python train.py --num_hidden_layers=12 --hidden_size=192 --num_attention_heads=3 --num_key_value_heads=3 --head_dim=64 --intermediate_size=512 --vocab_size=8192 --hidden_act="swiglu" --norm="rmsnorm" --norm_place="pre" --norm_eps=1e-06 --positions="rope" --rope_theta=10000.0 --rope_fraction=1.0 --qk_norm=false --attn_scale=0.125 --bias="none" --tie_word_embeddings=true --parallel_block=false --init="uniform" --init_std_qkv=0.0404 --init_std_o=0.00825 --init_std_up=0.0404 --init_std_down=0.00825 --optimizer="adamw" --learning_rate=0.00119 --beta1=0.9 --beta2=0.95 --weight_decay=0.16 --lr_head=0.00428 --warmup_steps=379 --schedule="wsd" --decay_fraction=0.655 --decay_shape="linear" --final_lr_fraction=0.02 --batch_tokens=16384 --max_seq_len=128 --doc_mask=true --train_tokens=133500000 --max_steps=8149 --dataset="wikipedia_en"
MLP neurons of a small language model. Each row is named by its layer, matrix (gate and up: input weights) and neuron, and shows model dimensions 16-143. Each number is 500 + 50 x the weight over its row's rms, rounded and kept within 0 to 999. Numbers have three digits each. A neuron's up and down rows have the sign that makes its largest values positive.
After each neuron's rows, "fires on" lists the tokens most often at its 100 highest values on Wikipedia text that the model never trained on. A number after a token or word is its count.

L8.gate381:455450530408447565607396512512469498512534419455514390580563566417599483613538501423533506492413463448517460489507435481502535509495576605497471480462602518543473503460427570495410521543461502474611503539563421503442509581558495548517531505528467539492562502473478621467445453490512512557564548593455596472498540494531558426500518487467496590459572572527465602554419525511499526473564
L8.up381:406529498440519625506534441542449546471525494464422488605523535427638493499477492527467463415495479587503502533473563487518497537526544544563454479539571542540486531551530477500557518484459573455503520518541499558514451484454573432406554481471548550509573455487545525445527467528506492564457384507396496542522527473496556556485554500552508460425438515434508521514561368560487516477383
fires on: "_{" 22, "," 22, " $" 19, "(" 11, " =" 8

L3.gate102:481486587535510398507611548582475443442407545469511544535443428482461596515545441496473491589526532545439548512470508557464480456496454532578486501433605564541560583426511459449463498464526505494451428472551492431476473418429559445400457495512526465505398430441486477455463407521476480523398553525560537545449539391477495498484540524487561506648526540524544481513413507492443487553571
L3.up102:453419534475438471456497448395424448513499492503436555505457527498433516566478479447488395563554440513465507469589472467546502509508548439551476557587492494560543381524495464472525445541568449542489505476475461524429501532464482529477511487500481553464382501476508492537394421579562532573485486498429507459506589431454529562465563489535444516556501492512489532454504513509460545468474
fires on: "ul" 21, "ven" 9, "mar" 7, "en" 7, "f" 6, "vi" 6

L3.gate290:473538485411520590440525538472451461351406461478482567551504478576492593446406529464433488526542505503510497556549457488389524487530493472545421501462467534487442478379521509544483536445558568514487545412533512423530576467525531550524492552379410394487607477469420470483462479510486473471375507433506544621454504578511524540522484444599529409457509509540500503488478468533458493589475
L3.up290:485464545515627435471492529550473508535404537400529469535492478419469503510520535513435415503533516440520513574618545538477554498587478462531389397472489491490425475398520581498511535543531554470545459420505505445418534461534492483590504518424440432506536594487471456529456462466433501492461406500504578603591428467590541510526465513529565525508445504480594368541568495552560501536500
fires on: "'" 85, "," 13

L9.gate440:547463497539438528523436470492542524510501494516474486468534498453565438550521555369541433528514443550519417475442390394563428492488470594442557454393494482538543490603461582485569464522453516530520485464502452536540483588450566543492554538493429505491514510498533456494472484525528699541464492587563519460568515513531428509464570488521515475533391447446473461528529495422573409492565
L9.up440:568531572475394497576500482519583496514458535416529438495503491506555578509509528615570460492465484611416581415502544456437542532462518477517391628532496609484502579450460529564522522559453581535519518542427615525476482602515562512457574506438536439515517543519506515493515467469451531474516561503505516430524506450502550465519494501430423496542572519515443444481442508550435493467469
fires on: "-" 33, "2" 26, "\n" 8, " the" 6, " (" 4

L8.gate205:412512564562513501504473572455528550531545495519565450498468531432571516542549508504479546492529579510539510563476468494478473595540486477535485552416547535633496541532464602438510460483491478416460567469519487405471543510507645560528561530433445574633558463569540465504407580514586461531437496537497454490521538448596466553557505457451496514556517405478576481473536489565567486424550
L8.up205:433461450543488510411477586475433494408562468495434592539454455500475405470447475451472509435515462464388529557422557525397391576463524451464494508567415478528456474417469488496506529496549529445411441461590610449529511520447432496512494535475551429436424514517466480524430476505489419460437454550458435497473444446496505515543454504534487493489487497541444519496509564372496460533504
fires on: " (" 35, "\n" 18, " and" 17, " American" 10, "American" 6, ")," 6

L3.gate189:482537485512583515475512522524476555486514427534448418546489514478487510480506458471415608570414491503413472540535467482507438484493474493517563550559602436508390486507478506408514538487450508560507500459508471561450613490417455485582551478449464498519514487425488540463555507426571434447581498561407489526528451551551517530461501519470546450493508475516504613592382548608528573463522
L3.up189:432534442600552446563403549365501465508495515520451496493522477530557478496467555488500441534515472573520554505522574539445504491556442432596450414519461401495489497431475506491422441492432571432445368499531535541398428441502508514545479504432488398479624522433445473472503579513483471549493550453601630591520531462605454605523517466530505429497467519525511477465475456507483485533504
fires on: "'" 88, "’" 12

L9.gate38:386435539511534520561423452600456454593499432532435463541534555404595461581561574384480556503499501506422507581459514503540555400548476503556447622431527595539402543537471548503505532501422558528577516526469459498511460567502471455517503491492457484545500498542421528462491384442560511537478427492438616532501531471545537460494493543488482526480523474563553506585527456466450510515463
L9.up38:412450541504549534493448480555509412520492505558423491582575485391500547556469544586458553556537600540469570554501515526444567482501496442502576511512496495528416516474454506437501486540421601514548499555480420484422423490480499506561553471518482541490489539531475514458476383535559502568507488482482465489500499500466609385466573442506466521467513456560580618524508536557544470543415
fires on: "_{" 22, " $" 17, "_" 14, "{" 11, "^{" 6

L3.gate40:522470481503508549437553541518444509567424444489548543501488610462505512544497594561550503528561563501402433474421556550457557569551519492468537438499499439495450525566444596532474492412563405518448577412503527443501486540473573482448504523514504485471555469480519422493454512457466489477487547531453497584594460569451562464518536421542565435489454504459450523563577526514539546624532
L3.up40:470493487568575468419458554453490505474456508465529505490505509457513540504536612435543469424640493491582526495462435476558473545651520509545458584486485505479437424534492529533490484545524546458435541434548485494494471532494554438518421569467509595501521529460424460355545509483472458490471463568527478459507464440522496488516528440507540516556361607485457470446476554524570567443507
fires on: "7" 25, "8" 25, "al" 16, "ary" 7, "9" 7

L8.gate472:424584511503487432450506510546451464492448565414468538557535495477485466556492528464476519607494490527526463534563427536492520524453441442420478492503510547488455490496447599503518502542499486466513522530627499477600462562478536543480482487488524457508565515497495498421469479453366518417615426508494563543546499505592570600439394440552522379459535523462450470544467501359441485470568
L8.up472:528607485523591452489558573467511497441515473455485551569543503571458536443444426527457408452497502513534541546589561476486434442482492454439509417485458536585514396384485391499500531395500485553436418498457493460431529417499422479480514495444489470576433539499523423537479425492564457491529410426523476481598521441501566434482425552529534497538524580511599490590458453467405522479552
fires on: "," 57, "5" 9, "4" 8, "3" 7, "6" 4

L5.gate48:549463488524507650413537447562493414446481484522499523658533482539442503508452454567571536491462525517428542497458450493416416448506497572531434558526594537562474473468575459472438553467609501552531449556494451464543543405591457437429495429559457484482477498440555508554446486405400432528509466535488514496524459483411447501523450433599391488448518516494463487554419481485478441508483
L5.up48:554565482484562454488490476572466439459434514482453541442563621500481548495534480489487460430506558470485511532522578457528433447454550510516476376450515448403502485401513533514491511556478502531493518484511559558536442412522536497521441548542485509444485485530509523525547543427545490564485401526548409547611567509536615436445497512531468450532575519536539535533465491561436541547404
fires on: "s" 40, "," 20, " Awards" 7, " |" 4, "===" 4

L4.gate74:558435472535503534509470512405657488657464546505531498448414555491571478522475616482572457457439482539426436460413524486464548521545468516513465485460587499375477472579464544529516487382485447528504479430493511471534488527578570461444568404506487517558466443454491484555542584449450487513538578523507447432491465532577420490502535412521464552546513523546478435518629512435496505364496
L4.up74:544505526591492499478468531547507511464473499403450465421484463508427558515484507404442503493578487478447558470462461428498524503576456485458504354545491474460546518429512467498610566490512508472437422525542523467565552507406452582472544488407459522523446463530417444499474490466420443491525513556587489415466483612595535565392490556490464516561508463503508460530560589507401555566527
fires on: "ed" 19, " on" 17, "d" 13, " given" 9, "red" 4, " used" 4

L3.gate184:505494434444482547497526437563466417511462523515535502523486509569509488425462477540573512552547446578404484442577524519427455526522506542623439509535473556430517580527510499559557512508488544475382562505616425499365588482527503388509453500431526490494509535454448563436555448461467523415425456507450572544479539459541553512518591500584468392388502550516527432475527467479501463508459
L3.up184:491490511529410484498457517464425533563493552554453471484513481575494556505511518544461521545552432454477549565516525455480595415460379460488460574525475532514507580442506561478531473451547522486523415505480519497437563539465555487547485489440456434547448413566459492530501385428499488515503486420403493610541469518467535473551495535458456467511465501477402520475454508457562506591481
fires on: "'" 34, "n" 18, "i" 10, "ian" 10, " War" 5

L5.gate98:586473470393502466519421484479521495441522420434555444516503410557517485581542441446486450468383444501514494449437513492614579499514571550444545445447522518554516496538499484455489455382552432425457473516413509530548551403527475516501519565545463476572431474445468520439455535459522485541533597555420514497472576539476465506472497451465536593596561430527435425517552548562548404458459
L5.up98:518503574457446632495421505419539446423496534533487484423518519480535527459401597466496498530495460381437433584490491434505474468602504478347551522555418460501456532498541514426514463436496479418489558500522604512464495431474483565435466603565513463436459513482525486435468524503467491479578613538431481473540509554438482446442471495552495451527528420579499506525519496573530484518549
fires on: "s" 21, "ed" 16, "es" 12, "d" 8, "e" 7, "allowing" 5

L3.gate428:484510483399499485493465587434507455533472539378555477484491497462506618543508532402529484521436447597556509458508604550541483471498531480524514399484493505394530518481530538499477490544522458551486507457500607472493549452466583523483495410581483431436437543491568483573439561421566454453675600507451490490415504529513438524476442465552466503597463424534443528480555511448510482434501
L3.up428:534499578440523561504464454543465487472439499476555511409499544442457507512498559562461452530510512510515509486531552529507484410548444482560504587547428499582491487509510445507521566572500499522520587439404539558509484525380474418483498472589524604537479572480423529488484424510477525547490554541499476500524505581424512414449469497520569518545546454490555545551463502389398536499571
fires on: "ed" 72, "red" 6, "ved" 4

L8.gate112:502453559505410471560463504605485545581515448548493488554504523451478442544499536477510481624471459506495520496409472540471431491548561494518500509421460476528506485587388560532518391459433498521522501433478514614557474546475573579532477558556516569569603526635463470413573556425424543636409527517489524510512409502480454589532530465497473482580495528468510464464525455562552430586488
L8.up112:511542543559481424535519527573529520546582501525503478500469501540546499543528450566460461517535504555484547520545478588463442529519459498506451415473513499570475548495458630370533531484510490398545574500534493577575491410505539528474494562473558488642486533473571450503532500459449526552382523443536600511543503472485455529443552455506486508490513520546487528517470479544529514521491
fires on: "-" 53, "–" 14, " (" 6, " &" 4

L5.gate473:558463490489483513453464499366545456585469460445543454522538445520539468542533515594469543456489495596558459536514468526526523462551437451577581420392594556452497476626467550493503449410440486422551551390439494535465519472496566519487488511542590516484502443443504524540506613530412496538473581509426512560411482481502494522452521462510443587528533463550477492517561415490501564502463
L5.up473:486492413497428562492376483525517408491468515579411452474504429511504439474453588500602426500477492419463459548490492522512453450485504511483615512543412473461451463563510466491558505564500557594492512470484545565584404413434457518474522510511485422549466396499502479561489540509521460513566538464471452494518513496470516446443490543596619501542597539556472447575540531490539576517422
fires on: "ed" 30, "ved" 7, "d" 7, "ped" 6, "shed" 5, "ated" 4

L8.gate70:550545531468493479519522482505402485500498489461545526548535534545493494561525498509499525526461572522555478585492432510463556649567501554527412526409392465513450486515485532452654560411628510437522507496490524478494576517462452488384532511496424498492491526521472586461554498426518502465486601525516538439494694571493531470519487455537515499482424553488570480444475594536512524531462
L8.up70:520501529513506510547409476501566382446518494515605602532547438499471478474444461523504453479510572496485472478520487632491495498444563560385524466507486437474422541520525455405533556436505423556587518554582462594464609401476515486525439577522463446510526551498578485489477477507503497465483511541463521453552510452541512495512375478476456514459467550541524543530528523528543469406443
fires on: " |" 26, " as" 16, " name" 12, ":" 7, "ia" 6, "ula" 5

L4.gate290:582550506427501492563569470462557514444549615537551449579439493497506582582428442480429528526484393601477428496498576468485503495527480423499470483413546450525543537507450555528335506489518471428523538544488468531549543465449499486479479468517500499454505428509553462491483425414568444532479580411509455522414485509463364453437410527473417585494454491496496606528521519591442510454523
L4.up290:508527543603446523544488445392503464577456542406527484406517450565461464531498616450500422523534504586522422531410508505487500475400530517525538501532513450465514467569503375541565551465377461469429526433445513512433444519541497422510568522564563525544517538475497514617490458459465511470547444460503433545502534473537507628561523496605469531447485583535431554527491578514399414498485
fires on: " announced" 18, "ed" 16, " However" 11, " Total" 10

L9.gate244:525377562507478467542632489518522464576496454489509508491474522473447582547507470533548558417508556526473562471507412450436486484529490458429565464470521501637482531454503555524539373381479460548452485484520540481502547540490554540524541463408437535525487391458525532517506517531467439507507493589529574463536477475618432575497426533587527524512508446563480467566539454509399509499489
L9.up244:453508354561534551485446468570517510531500545578522485518527464485583416502476481545567503576519565504503452459556578421507417473449449558534488483575534515450559509467468503518502472479487482553492509469531556458541496511458434420464437504539523479519496542559403558474521477504615551481501473586598427445527480439513470484571472453534491542507541501523512516500455544435547558489529
fires on: " (" 25, "|" 25, "\n" 16, " |" 7, "0" 5, "/" 4

L8.gate106:413561591431399452505459464505439483452568474449579496506535437491672489609465505532511549581457508538462503526479561554594495448539474535378536509381526398582452559511499493537537529438492513484515523545581434509527494371523498580471492484471486428470488529571509563491571495491550550515617546505498521465439560546569496526525526435486523606499417466523515527564448489531476431485486
L8.up106:472566519471499566488455464461516497507506493466532537587512570558578529496445449428505470492505512390468405485496510534496464430540496454427537515501477461546504583519453540422574519543500656482479512519593422519482506594538485478527437522637512474498498504541569491542537486607431533387463523580453430485459458466441458477554573488533540448455533513501453594508517573547484474534472
fires on: ":" 35, " as" 24, " including" 16, " include" 8

L8.gate69:498554502525495554513542477547422469437513459499495549520404557536546594562529537561513507543480525498537523535431557518425497506571541455521456496434529561504434545497429447448438558423443501506447467402498507532544517503491640601477387558478518491441485408537511473525521454522515562508503416634414475539618519465436513518440493421535515498539558489436439471508551453559555535487571
L8.up69:466452597439481493444506560528478500480469388487482500557511543547518503507533453395454448614535532572483526463444469539514502494476551474547485565489492516402442493371461523565467422567547513510458470504461442514576457509521587478520514395465499498489455574482492446516529536539434604537468447489503538491491394529485452564444483446487498500442453521470456606538504558423499458515501
fires on: "1" 24, "7" 13, "5" 13, "8" 10, "4" 10, "3" 9